Weights of a small transformer language model.
Size: 15 layers, width 576, vocabulary 8192, 54.5M parameters.
Architecture: LayerNorm before each block, rotary positions, no biases in attention or MLP, tied embeddings.
Training: a variant of Adam for these matrices, 901M tokens.
MLP neurons of a small language model. Each row is named by its layer, matrix (up: input weights) and neuron, and shows model dimensions 224-319. Each number is 200 + 40 x the weight over its row's rms, rounded and kept within 0 to 999.
After each neuron's rows, "fires after" lists the tokens most often just before its 100 highest values on Wikipedia text that the model never trained on. A number after a token or word is its count.

L11.up244,165,170,170,222,153,209,162,139,243,169,183,173,203,188,191,198,245,258,201,214,216,225,214,144,162,278,183,285,161,215,204,210,160,174,196,187,223,206,155,232,234,143,250,208,141,193,258,246,211,166,132,199,168,165,175,202,230,255,220,204,196,165,130,195,187,178,134,201,189,273,231,258,143,220,171,272,168,228,204,160,198,177,162,164,183,227,224,156,73,137,229,130,199,214,224,242
fires after: "-" 28, "|" 14, " Al" 12, "." 4, " out" 4

L11.up1135,209,218,196,160,172,179,135,209,196,212,215,196,238,212,267,281,235,189,206,190,292,118,187,189,103,229,142,241,211,132,245,145,130,202,160,206,160,190,171,182,170,212,138,229,133,196,227,180,220,228,130,216,139,194,114,215,207,233,229,239,194,178,137,194,190,197,230,175,195,191,212,256,240,182,186,186,231,179,214,184,196,201,220,211,179,223,195,259,274,202,186,125,185,203,107,231
fires after: "|" 41, "=" 38, "-" 10, " ne" 6

L9.up1405,182,220,235,191,158,211,134,183,242,172,233,267,228,191,261,224,309,167,200,218,204,82,216,140,211,199,168,134,219,177,236,206,161,158,252,244,168,160,196,194,224,255,118,239,156,193,139,281,200,157,223,194,120,140,256,169,251,267,262,246,186,172,209,223,196,222,221,177,205,217,245,257,236,183,139,208,270,147,209,163,112,197,137,292,238,191,175,122,162,225,196,200,166,158,250,229
fires after: "|" 45, "-" 18, " the" 11, " |" 8

L11.up806,144,98,220,145,197,216,176,213,226,215,197,206,186,177,215,210,257,206,135,221,204,142,254,166,228,244,153,210,186,210,241,175,242,230,229,173,180,221,178,192,226,120,238,216,126,213,251,205,229,147,156,261,188,188,118,220,253,105,225,264,135,191,134,193,177,118,211,198,255,169,262,224,222,181,151,200,177,183,192,202,208,152,297,235,151,145,224,178,183,153,220,116,196,149,238,175
fires after: "\n\n" 100

L11.up649,197,245,182,214,195,238,151,103,226,172,180,207,152,182,194,204,262,220,249,192,174,200,235,302,164,227,213,142,257,181,160,231,171,206,226,205,180,181,192,260,280,183,200,215,136,183,228,274,193,195,174,278,183,196,197,162,164,205,152,188,160,234,202,218,158,211,155,187,186,159,274,187,210,243,181,276,276,188,254,181,125,212,243,153,128,264,145,171,134,228,250,189,193,204,195,166
fires after: " |" 55, ";" 11, "." 8, ":" 6

L9.up1411,168,207,170,210,162,165,143,186,194,253,198,206,188,235,248,161,180,131,114,281,222,210,235,164,232,271,144,171,242,199,170,208,187,216,217,175,214,152,134,202,214,213,196,248,178,185,211,205,162,205,173,191,239,170,136,180,206,184,186,182,117,139,143,239,180,183,171,203,243,152,198,240,211,201,191,119,210,184,184,147,241,187,261,224,181,207,217,224,185,197,189,151,293,101,172,201
fires after: "\n\n" 100

L9.up537,223,225,171,245,157,237,222,134,185,178,261,198,204,163,179,207,242,223,217,146,220,181,178,282,236,214,164,159,168,211,210,187,215,169,255,188,201,208,178,191,143,275,223,226,164,114,271,222,145,205,128,219,142,86,194,184,282,276,239,252,216,208,225,178,166,191,188,171,235,185,270,280,124,207,211,179,154,186,175,173,206,196,272,202,158,244,194,247,128,182,221,161,183,229,198,201
fires after: "," 39, "." 10, "\n" 9, " (" 9

L9.up939,229,174,272,211,195,199,225,180,188,167,190,215,108,238,229,225,235,239,214,231,216,120,212,174,143,241,210,202,184,253,167,165,158,177,251,130,187,154,223,245,209,133,173,234,241,262,214,198,143,192,126,160,148,193,110,231,159,200,219,153,174,226,179,307,170,225,156,223,129,182,175,167,230,235,149,242,173,199,148,217,222,199,184,195,99,289,148,179,224,208,194,212,189,224,205,186
fires after: " |" 37, " see" 5, "–" 5, " L" 4, "." 4

L11.up1127,181,212,176,188,194,149,220,147,279,160,277,208,204,229,159,127,244,138,256,173,172,244,269,171,139,284,65,245,198,206,208,166,177,214,209,187,157,134,151,204,243,233,218,210,167,221,217,284,224,232,125,253,230,182,207,223,205,183,238,162,217,184,160,203,160,218,193,185,283,199,252,248,155,143,105,234,254,193,231,227,199,214,216,152,219,237,182,177,141,176,171,184,194,228,198,158
fires after: " the" 36, "=" 11, " (" 10, " in" 6, ";" 5

L9.up1297,205,270,188,251,198,204,122,287,217,188,216,152,181,191,196,200,171,132,245,132,262,329,267,209,193,147,209,175,233,220,237,202,212,185,281,185,184,128,181,281,208,238,216,199,157,162,137,146,215,223,253,188,198,219,233,236,246,259,257,234,194,209,188,199,204,262,183,199,184,123,190,173,118,240,179,138,177,173,240,182,176,132,190,171,148,190,169,190,187,115,208,165,216,174,269,168
fires after: " |" 41, "|" 21, " the" 4, "-" 4

L11.up1259,175,168,212,155,171,240,149,210,265,192,229,224,192,89,190,215,220,171,131,166,263,109,236,175,160,246,162,225,185,226,192,175,229,224,217,182,181,220,204,184,202,245,141,240,131,221,238,217,198,185,199,227,84,104,123,227,267,202,262,245,168,169,178,191,178,179,188,131,223,150,226,133,231,207,182,212,174,181,155,169,210,169,268,249,177,260,265,144,239,135,205,153,210,196,187,212
fires after: "\n\n" 95

L2.up1714,137,183,190,203,218,216,176,179,154,186,232,187,190,172,210,173,180,210,94,274,134,150,238,180,196,186,250,211,182,191,245,198,161,163,201,213,188,166,241,233,273,141,281,235,229,205,202,161,169,143,214,205,282,217,189,147,197,213,244,181,215,213,139,332,208,219,146,132,147,139,208,207,131,153,205,215,183,173,162,200,137,198,247,139,237,224,168,177,103,201,102,173,250,224,217,203
fires after: " |" 75, "ia" 4

L9.up480,111,190,165,210,173,255,215,189,217,238,153,239,225,208,272,135,258,178,205,265,140,223,235,177,208,280,222,250,192,272,132,180,234,178,228,240,169,182,115,168,208,180,222,272,145,236,174,174,204,242,209,277,242,168,141,179,191,234,165,174,157,253,201,198,236,205,222,133,217,166,223,177,221,187,155,196,220,269,186,211,217,209,172,221,209,226,224,144,162,114,313,142,206,220,255,247
fires after: "," 49, " well" 10, " and" 5, ")" 4

L2.up538,128,180,258,281,176,211,186,206,152,197,169,273,121,166,229,208,225,238,182,290,168,187,206,235,265,214,136,227,136,218,207,276,179,161,181,169,127,162,146,171,207,221,232,238,233,266,279,150,192,180,218,210,127,253,220,249,187,262,185,170,207,232,219,184,198,159,151,187,176,207,196,219,221,216,157,272,201,188,261,198,168,182,222,220,131,159,175,212,228,182,190,245,262,171,240,128
fires after: " |" 44, "–" 10, " +" 8, " (" 6, "|" 5, "-" 4

L9.up1718,125,197,159,257,177,195,154,194,204,175,238,180,151,165,169,152,203,102,170,211,162,180,234,187,258,222,84,184,197,201,210,255,207,157,222,190,175,131,161,191,232,211,230,241,156,139,184,178,180,174,192,220,200,187,201,200,265,207,160,259,137,200,164,231,141,215,205,170,139,242,239,220,185,207,165,177,251,257,216,149,135,183,162,248,182,234,227,169,189,180,173,143,258,86,206,203
fires after: "\n\n" 100

L9.up356,199,202,202,202,199,182,137,189,129,180,182,206,191,181,210,183,208,100,162,232,208,203,250,225,211,214,140,200,135,236,157,270,169,140,233,162,221,156,195,236,237,169,152,246,185,171,219,153,163,188,198,289,227,183,163,255,222,205,251,206,183,159,110,224,161,282,195,238,216,177,226,265,241,129,192,182,236,251,190,152,194,196,207,216,204,218,192,179,107,215,183,195,206,223,216,229
fires after: "\n\n" 100

L2.up870,227,195,203,215,229,241,174,162,140,215,252,167,177,163,262,190,193,180,230,259,239,211,185,197,154,206,221,166,177,235,243,209,206,248,144,169,135,186,161,159,226,223,196,250,243,204,193,230,190,140,165,236,206,205,164,204,273,181,258,166,238,166,135,215,240,104,240,210,158,164,253,267,226,205,223,176,183,154,255,166,208,186,159,220,243,185,134,239,224,188,255,248,197,163,272,196
fires after: "|" 79, "-" 16

L2.up1634,127,224,140,200,146,229,151,161,204,220,219,203,196,252,202,187,258,221,186,222,237,200,159,159,228,146,138,229,168,248,225,184,198,148,201,180,179,189,95,270,248,191,139,213,88,196,290,194,228,283,196,267,204,270,173,258,179,220,175,216,189,172,195,220,222,135,237,201,178,165,246,246,149,238,211,116,276,177,261,161,242,173,219,136,197,227,212,208,225,110,161,129,209,152,157,160
fires after: " |" 40, "|" 8, " Z" 7, " (" 7, " participated" 5, " Kas" 5

L11.up1719,192,167,179,234,199,206,204,131,234,227,231,207,183,222,174,237,266,168,194,139,243,168,212,219,286,181,168,183,225,146,211,238,219,290,280,221,117,153,180,205,244,235,149,230,193,297,214,216,182,179,207,217,152,233,177,202,251,195,248,252,164,206,192,166,198,64,284,193,241,265,196,243,193,219,164,198,252,222,216,276,205,228,193,117,229,267,205,200,175,164,218,171,163,196,257,224
fires after: " |" 53, " the" 10, " and" 4

L9.up1450,169,139,210,210,189,180,232,137,242,201,237,157,250,169,115,182,256,192,127,265,201,76,280,143,227,187,238,191,212,153,189,226,179,207,237,170,224,220,161,76,230,213,194,216,189,148,213,185,181,284,170,188,198,147,182,211,186,183,223,188,166,84,209,211,171,266,225,151,230,64,247,184,136,233,216,161,188,213,258,158,166,151,210,192,261,194,193,172,171,199,241,222,252,187,174,156
fires after: "-" 28, "|" 15, " |" 12, "  " 8, "–" 4

L9.up398,185,201,141,252,219,158,194,195,232,174,207,216,185,204,193,166,201,184,212,173,232,216,118,183,223,187,172,272,113,181,197,160,201,194,109,260,225,199,202,198,255,232,190,217,199,179,246,195,266,168,209,164,151,176,181,194,202,188,289,235,217,193,197,170,153,192,238,167,223,204,175,206,211,164,186,221,248,212,174,150,220,161,201,179,181,162,253,188,188,226,191,152,244,139,203,198
fires after: "\n\n" 66, "-" 5, " of" 4

L11.up1329,164,182,129,221,212,159,226,190,284,245,213,188,200,121,238,201,211,228,201,244,284,180,251,188,208,169,195,218,166,173,235,183,144,166,189,220,243,224,183,236,182,207,219,191,168,244,182,228,206,160,258,181,227,155,231,157,249,184,194,216,172,157,218,186,178,232,192,230,209,183,215,201,131,224,187,189,194,166,221,209,256,132,153,214,244,207,175,152,204,122,243,198,241,154,198,204
fires after: "-" 37, "|" 15, " COVID" 4

L2.up1726,169,162,168,182,238,202,225,186,165,195,198,199,223,135,203,172,216,195,213,158,148,195,177,249,257,182,238,206,200,198,174,170,154,215,175,258,137,232,128,182,221,200,196,228,166,166,254,194,238,188,215,223,138,215,196,317,191,202,209,178,185,185,132,228,236,176,192,263,232,119,202,194,255,217,175,210,236,287,248,142,258,92,233,157,179,222,183,221,188,159,186,217,214,202,260,151
fires after: "\n" 46, " (" 14, " |" 11, " \"" 9, "=" 5, "|" 5

L11.up1535,186,174,217,200,240,224,222,195,271,179,250,296,234,150,137,198,226,233,226,217,248,177,190,206,208,242,303,233,175,272,261,168,198,202,223,265,101,190,204,245,188,165,171,222,213,142,196,183,223,250,134,262,117,206,125,191,185,232,197,127,206,111,193,258,199,189,235,232,197,204,201,173,224,253,220,187,204,210,211,204,230,206,124,171,233,181,127,195,220,242,229,196,204,136,193,264
fires after: "," 43, " and" 10, "-" 10, ":" 8

L11.up450,165,169,210,253,169,189,228,240,265,203,168,234,179,213,200,145,213,206,195,234,242,113,221,257,167,223,189,194,169,219,209,218,192,248,230,99,123,179,101,186,265,120,225,212,167,217,197,197,165,191,107,215,214,193,121,171,238,233,164,180,121,195,150,236,173,206,225,244,190,179,183,214,160,242,182,197,181,198,209,125,179,264,169,153,171,197,213,170,140,178,134,169,122,167,243,166
fires after: "-" 59, "|" 6

L2.up1690,162,284,259,184,174,254,259,176,211,215,169,165,204,196,217,212,194,170,162,200,277,182,227,220,111,194,195,180,191,211,210,107,159,127,180,178,208,182,258,169,257,202,147,225,213,184,197,206,237,135,212,296,171,285,240,313,173,171,229,186,197,142,182,281,238,142,133,231,181,165,252,225,133,220,182,205,195,202,195,154,197,192,214,154,199,217,223,142,161,180,241,211,180,204,259,156
fires after: "\n" 37, " Stadium" 11, " |" 5, ";" 4

L11.up1610,192,250,209,165,195,147,170,191,164,243,209,184,218,229,198,190,244,140,186,286,190,104,271,129,216,225,127,251,238,208,179,215,116,190,199,203,209,175,170,235,255,199,252,227,174,149,250,225,259,171,168,241,226,239,200,254,223,231,180,240,183,184,147,224,233,161,174,199,232,258,200,200,231,253,145,229,199,189,152,167,231,172,278,268,195,163,211,183,159,236,162,113,151,166,247,183
fires after: " as" 38, " is" 7, " O" 7, " \"" 5, ":" 4, " des" 4

L2.up1112,188,158,171,155,187,163,227,227,215,221,224,179,208,159,190,162,275,160,202,180,242,155,258,178,111,233,244,85,249,153,182,150,254,214,201,232,169,209,186,158,163,166,197,249,198,206,247,191,161,246,258,246,153,168,198,240,165,201,157,240,207,205,224,296,180,168,158,197,244,130,198,238,149,160,297,216,199,204,298,209,269,183,225,181,141,225,159,145,172,150,137,246,159,195,214,154
fires after: " |" 80, "|" 17

L2.up991,145,203,233,219,237,261,215,167,148,191,222,248,160,192,230,163,236,176,230,225,194,209,219,155,258,188,171,149,148,203,240,281,259,165,179,184,168,208,218,197,123,212,192,206,159,189,198,163,207,219,200,232,152,227,207,198,255,118,245,211,200,141,230,232,258,148,196,237,146,214,221,274,177,242,154,159,176,143,251,138,248,147,218,155,156,290,194,172,165,142,145,184,203,215,246,140
fires after: " |" 38, "-" 18, "|" 13, "," 4

L11.up430,187,247,197,203,178,238,235,175,335,203,217,230,266,194,175,158,154,178,169,188,223,206,222,277,78,216,102,254,151,188,187,164,167,176,266,230,252,203,156,222,309,145,243,204,93,224,204,182,225,205,164,245,166,135,199,194,242,200,236,166,174,143,196,171,129,148,201,237,185,167,227,202,167,203,143,248,147,258,226,122,209,159,212,181,197,188,236,289,183,150,176,168,203,152,190,250
fires after: "-" 80, "|" 9

L11.up165,181,189,208,186,213,217,92,285,281,127,265,193,192,164,203,214,245,98,239,200,218,209,231,150,143,216,213,237,206,139,210,183,279,124,142,211,92,223,150,147,246,173,132,216,153,239,140,132,204,178,203,238,197,166,198,156,261,200,251,201,129,213,218,150,154,221,274,173,212,205,197,230,214,133,148,176,162,178,188,231,196,150,210,232,221,248,233,200,253,211,149,244,266,113,221,203
fires after: " the" 22, "–" 12, " Middle" 7, " early" 6, "-" 5, " mid" 5

L2.up776,117,132,167,178,218,230,220,202,179,252,253,154,139,201,160,154,261,154,220,244,193,187,241,179,205,183,163,201,195,219,188,200,248,213,240,248,181,199,130,109,213,230,185,240,175,151,165,200,146,203,204,198,212,240,180,250,191,216,199,230,222,147,186,155,170,189,249,178,172,185,180,144,193,284,227,156,251,183,266,171,200,99,290,245,178,179,245,176,225,183,155,188,216,160,209,200
fires after: "-" 19, " (" 15, " des" 10, " en" 7, "." 6, " \"" 5

L2.up1199,171,252,168,264,148,200,180,143,244,175,260,229,182,238,263,215,217,187,168,234,176,162,269,176,228,254,181,169,212,209,218,185,261,199,170,246,122,167,195,169,271,215,183,255,228,217,190,210,234,108,171,203,75,212,202,214,217,211,206,160,189,158,200,141,155,158,142,198,120,201,182,125,226,206,234,230,248,199,151,203,183,110,246,242,257,227,244,164,198,128,207,220,216,181,212,156
fires after: "-" 20, "\\" 11, " (" 10, " photo" 5, "/" 4

L2.up1415,139,190,227,180,190,222,135,235,199,141,158,187,232,166,145,191,254,259,151,256,137,150,186,220,194,217,210,207,165,239,205,204,238,170,256,213,192,139,229,128,158,155,184,219,194,153,196,219,264,222,187,188,153,186,145,209,162,163,257,173,201,145,161,199,239,196,194,190,159,155,230,246,190,218,162,216,198,189,260,213,247,181,178,198,188,225,150,183,77,198,187,165,266,230,192,167
fires after: " |" 45, "|" 10, "W" 8, "," 5

L11.up2,241,228,200,203,214,155,207,288,212,165,186,193,277,237,208,184,190,151,160,193,151,201,240,154,242,227,134,177,222,159,211,207,152,143,240,242,141,147,128,204,264,221,257,200,219,201,166,147,153,174,171,247,201,182,190,211,178,188,150,204,71,150,267,145,201,193,241,214,234,229,242,170,137,196,159,156,232,209,226,214,213,145,199,190,248,187,214,139,237,229,157,162,205,174,218,205
fires after: " as" 17, " of" 10, " is" 8, " was" 6, " a" 6, " \"" 5

L9.up849,178,235,89,199,161,178,158,150,249,214,169,218,126,196,140,188,343,207,184,233,99,183,245,212,241,215,97,140,182,216,213,238,228,184,211,208,163,173,139,199,177,184,180,220,183,179,170,263,186,236,236,225,178,139,178,230,145,187,235,203,159,213,200,185,169,164,230,215,229,197,230,277,311,201,146,191,163,175,231,218,154,164,184,161,221,238,196,216,176,198,215,240,180,171,285,223
fires after: " |" 25, " (" 14, "  " 10, "4" 7, "'" 6, "1" 4

L9.up129,184,189,201,218,219,151,178,183,187,231,241,173,198,156,164,159,214,174,194,217,137,220,116,180,204,266,112,192,210,188,226,125,161,165,170,219,148,163,149,189,216,147,207,234,170,206,203,209,229,172,253,228,181,233,128,163,194,252,103,275,139,222,146,199,201,267,215,202,142,165,282,218,185,204,132,211,117,188,237,102,187,119,154,201,146,240,177,150,154,226,112,140,284,266,197,237
fires after: "\n\n" 87, "\n" 7

L2.up1197,143,182,162,209,147,250,239,127,191,233,276,176,103,216,184,210,202,177,239,191,266,214,261,189,255,238,159,195,168,240,232,213,191,197,214,137,166,131,163,209,191,175,181,261,157,266,128,237,205,226,201,196,248,318,87,160,174,228,240,272,222,251,132,210,235,190,133,245,122,132,254,199,165,193,203,175,219,188,209,177,183,148,172,200,138,250,226,221,217,135,167,126,204,211,189,149
fires after: " |" 34, "|" 17, " (" 6, " +" 6

L2.up1436,206,254,162,151,198,175,155,208,153,196,174,243,230,240,165,227,293,201,115,264,193,197,269,163,208,173,246,170,219,151,245,227,231,183,235,203,144,197,173,146,295,97,182,189,160,187,258,174,233,159,135,246,193,237,211,184,187,197,182,211,201,204,144,179,167,189,172,231,141,100,227,197,189,174,180,186,272,134,178,148,144,197,239,188,165,217,217,252,175,110,199,214,217,119,226,177
fires after: "-" 52, "\n" 35

L2.up1034,179,246,152,187,114,129,147,194,157,198,200,245,241,183,158,242,245,228,179,267,218,197,272,193,232,222,213,181,115,270,279,203,135,189,219,203,203,169,279,183,203,194,200,220,180,211,214,230,261,184,155,200,192,224,236,215,206,248,229,186,150,190,193,175,157,222,230,143,228,143,173,223,266,274,147,131,187,178,198,139,182,151,197,185,229,276,187,246,131,179,167,221,268,291,214,205
fires after: " |" 23, "O" 10, "|" 9, "ba" 8

L9.up1675,155,155,184,189,135,206,131,217,146,182,183,223,168,174,177,219,257,159,145,214,216,246,211,141,182,253,168,197,227,286,145,216,180,220,141,275,216,206,161,200,179,152,149,174,207,174,126,268,174,197,197,231,204,144,144,205,214,211,147,197,131,197,167,161,209,182,211,223,268,174,203,185,228,207,134,214,217,176,180,112,240,250,171,217,203,169,128,259,252,200,192,198,179,186,240,209
fires after: "\n\n" 100

L2.up1625,201,186,137,151,191,201,261,170,217,176,165,246,176,175,214,198,273,233,164,268,225,283,157,267,194,223,150,75,228,202,295,222,182,211,143,207,192,220,237,206,128,200,199,202,253,250,144,228,186,182,192,213,163,186,191,274,259,285,231,213,185,165,197,111,159,140,251,247,154,214,192,178,188,201,216,154,216,187,303,191,200,172,204,207,191,185,301,153,185,138,159,254,231,197,167,221
fires after: "-" 33, " Order" 7, " \"" 6, " t" 5, " re" 5, " 0" 4

L2.up1177,138,263,211,271,205,91,200,179,213,211,151,166,209,245,281,182,153,229,152,210,214,129,189,194,213,160,161,250,170,143,198,171,229,152,132,210,179,137,221,198,182,128,230,250,158,254,266,159,164,206,202,211,134,189,182,250,213,204,259,225,224,210,164,282,233,171,257,250,162,160,138,193,224,190,221,229,265,195,232,162,221,186,291,185,193,212,195,191,188,185,208,130,167,202,222,264
fires after: "-" 16, " O" 14, " o" 11, "O" 7, " acc" 5

L2.up149,167,210,178,172,220,115,217,185,208,277,168,179,190,185,226,186,230,251,205,164,214,223,209,213,212,212,172,232,225,154,231,145,181,183,160,262,204,232,129,211,316,151,207,228,181,173,212,165,154,221,196,211,254,238,173,234,275,174,220,180,172,109,162,199,127,188,172,208,265,262,207,115,173,211,210,198,193,170,181,180,158,148,170,214,213,188,236,206,228,140,210,228,238,243,191,213
fires after: "-" 26, " \"" 18, " (" 7, "." 6

L9.up807,159,195,154,238,213,177,149,156,260,221,206,196,209,188,227,156,236,238,189,193,263,182,225,211,211,251,165,151,186,143,152,239,218,238,235,144,166,135,181,207,216,153,232,237,152,213,267,200,210,202,206,256,151,162,89,209,213,250,212,222,118,182,151,267,213,207,232,162,198,147,202,182,192,214,146,139,223,286,157,153,187,174,214,198,235,221,243,252,243,88,252,185,209,154,212,209
fires after: "." 29, "\n\n" 23, ")" 7

L11.up1727,182,188,155,210,189,230,220,150,270,120,264,212,220,238,194,240,311,143,166,214,228,175,227,194,113,214,201,180,252,132,149,157,169,249,239,270,253,189,171,244,201,245,204,244,109,226,195,173,237,245,180,181,224,196,185,235,259,276,177,240,176,168,199,147,188,155,184,230,167,228,165,191,196,176,203,245,173,144,250,179,153,220,219,319,218,143,191,237,206,195,249,237,266,241,108,229
fires after: "-" 36, " dis" 7, " un" 5, " re" 4

L2.up1260,173,174,235,183,160,159,191,209,144,203,235,175,157,264,219,264,296,183,158,293,211,172,258,272,198,176,192,240,182,178,263,241,230,167,157,197,197,182,163,198,235,226,186,210,164,179,170,113,207,267,279,241,205,247,159,114,199,207,282,224,199,203,175,219,147,248,143,245,172,208,220,246,174,179,162,191,153,120,278,204,211,144,166,190,211,164,209,231,221,172,142,196,244,134,192,204
fires after: " |" 45, "–" 26, "-" 8, " (" 7

L11.up475,176,131,198,221,126,138,144,145,150,213,257,160,205,150,170,223,233,118,169,242,202,208,187,257,226,277,216,108,281,195,220,86,179,195,216,191,203,161,117,198,237,195,231,265,254,222,161,223,164,258,207,193,207,203,187,128,244,161,184,202,184,204,148,259,230,165,258,288,160,144,234,187,282,226,211,209,123,185,182,163,229,167,175,172,193,194,169,251,187,169,236,145,205,196,236,165
fires after: "." 55, "%" 6, "P" 4

L2.up46,201,196,168,183,214,194,230,166,256,160,221,269,173,124,206,139,219,148,148,228,209,172,190,175,141,200,263,153,247,163,203,211,200,208,140,194,130,180,139,187,239,185,228,239,147,149,193,235,228,186,251,230,164,272,212,223,220,221,236,201,227,227,206,173,179,149,183,182,47,167,240,233,139,231,187,217,204,180,254,143,185,111,177,192,139,208,159,205,176,80,212,158,156,195,210,230
fires after: "-" 41, " |" 13, " (" 13, "(" 4

L2.up935,203,200,201,206,198,298,210,166,171,184,222,217,207,195,219,196,174,147,101,224,211,183,200,153,92,137,225,226,252,182,193,190,174,247,146,277,159,125,175,120,267,226,217,250,166,213,173,236,218,222,229,230,236,240,192,240,178,147,175,230,213,191,191,199,197,209,149,195,130,182,191,151,205,202,149,243,208,211,153,217,107,213,162,174,205,178,267,242,249,133,261,145,200,175,137,208
fires after: ")" 54, " (" 15, "-" 8

L11.up950,158,273,122,242,261,233,114,192,215,141,122,214,224,161,183,185,225,200,200,212,269,237,157,203,210,264,226,224,169,205,242,225,180,190,225,176,252,127,175,155,240,193,243,299,207,152,207,213,181,185,170,210,235,214,160,191,196,259,205,172,240,165,236,195,162,240,169,184,208,172,243,160,245,212,146,180,175,179,225,222,206,197,192,291,199,195,138,196,168,187,325,129,221,205,160,215
fires after: "," 22, " and" 14, " in" 9, " to" 5

L2.up1006,242,166,210,211,132,229,157,174,230,145,138,254,176,173,184,134,281,67,214,223,184,212,244,279,257,285,202,155,198,152,202,143,243,185,203,189,171,173,157,207,202,212,191,225,262,214,176,167,193,220,181,227,175,185,175,188,269,253,219,185,107,212,168,204,219,193,231,264,152,249,215,196,197,230,155,228,116,168,274,180,247,118,175,179,208,254,183,230,222,209,172,163,213,231,198,165
fires after: " |" 22, "|" 13, " Cross" 11, "-" 8, " (" 6

L9.up219,206,203,137,153,192,247,198,165,137,217,160,211,163,247,191,252,239,215,148,203,156,196,205,91,192,226,232,171,254,179,274,164,98,140,222,130,196,214,207,146,223,163,211,203,188,201,255,305,263,139,290,254,154,258,142,144,168,197,163,249,157,207,236,198,254,189,163,187,197,161,210,187,182,230,222,214,221,171,184,171,119,206,199,255,183,209,193,209,187,105,251,172,125,207,236,152
fires after: ":" 16, "." 14, ")" 10, "′" 7, " U" 5, " |" 5

L11.up92,205,206,231,175,213,221,185,150,222,189,225,192,192,164,182,173,168,91,221,178,243,223,293,162,138,249,117,160,252,277,247,220,201,236,213,151,167,153,213,143,247,173,229,280,148,154,173,157,216,214,145,218,222,197,177,255,226,218,199,272,209,203,244,186,159,163,257,142,167,98,242,249,165,142,235,165,241,180,197,126,270,199,198,194,196,247,179,248,158,170,203,174,219,239,147,244
fires after: " the" 49, " United" 6, " U" 4, " (" 4

L9.up177,221,182,197,216,223,233,237,188,252,193,177,195,200,219,166,160,260,214,174,219,210,210,264,217,244,125,108,203,224,265,236,164,303,193,219,158,78,223,172,120,287,231,229,212,183,161,256,126,247,286,242,177,191,175,200,252,186,208,211,221,232,200,213,224,227,170,218,210,195,154,209,193,211,164,111,187,237,180,218,121,259,213,185,197,129,270,201,221,223,204,198,267,272,186,175,183
fires after: " |" 20, ":" 9, " (" 9, ")" 8, ";" 4

L9.up220,170,240,167,255,216,194,216,244,155,169,253,178,175,159,124,188,232,155,162,165,187,225,183,196,241,260,172,173,175,197,179,268,128,127,213,167,189,155,176,204,190,238,190,248,175,148,257,175,158,204,235,249,244,153,152,175,235,189,253,279,221,218,146,224,150,176,257,210,152,245,303,158,273,202,144,175,222,217,154,144,172,211,171,182,221,230,284,197,169,166,243,202,256,137,189,170
fires after: "\n\n" 70, " of" 9

L9.up74,195,158,148,264,150,226,189,207,199,230,149,176,284,160,231,207,276,152,161,224,121,269,195,153,153,195,288,179,215,278,143,188,207,201,232,235,123,157,192,121,195,267,244,228,189,146,223,242,117,188,133,186,166,194,179,184,207,186,201,183,243,234,186,228,176,186,299,155,167,225,235,188,242,223,108,166,235,194,246,196,245,177,208,218,212,227,222,174,215,209,267,203,199,267,238,178
fires after: ")" 50

L2.up317,124,204,217,226,265,150,162,163,190,231,151,218,129,220,164,172,266,194,157,189,246,173,262,168,188,192,205,198,194,145,190,162,170,205,261,263,160,193,175,218,216,137,146,199,122,162,179,200,235,222,222,210,265,267,167,270,184,124,228,153,208,220,175,217,134,222,201,211,202,129,245,225,182,202,145,178,130,200,229,213,264,189,182,189,220,200,220,180,192,92,235,173,262,240,259,178
fires after: "-" 99

L11.up1138,222,195,167,224,155,247,196,124,244,248,112,214,121,97,151,185,243,172,187,207,291,190,183,229,204,220,156,186,247,231,167,214,231,178,313,151,175,188,179,229,276,170,228,248,177,204,211,178,167,163,186,204,184,169,201,123,217,231,245,215,222,230,222,228,180,203,247,218,223,172,232,206,196,155,203,178,211,172,246,198,149,159,200,146,217,207,152,234,104,157,190,280,238,217,117,223
fires after: " |" 41, " the" 15, "," 5, "." 5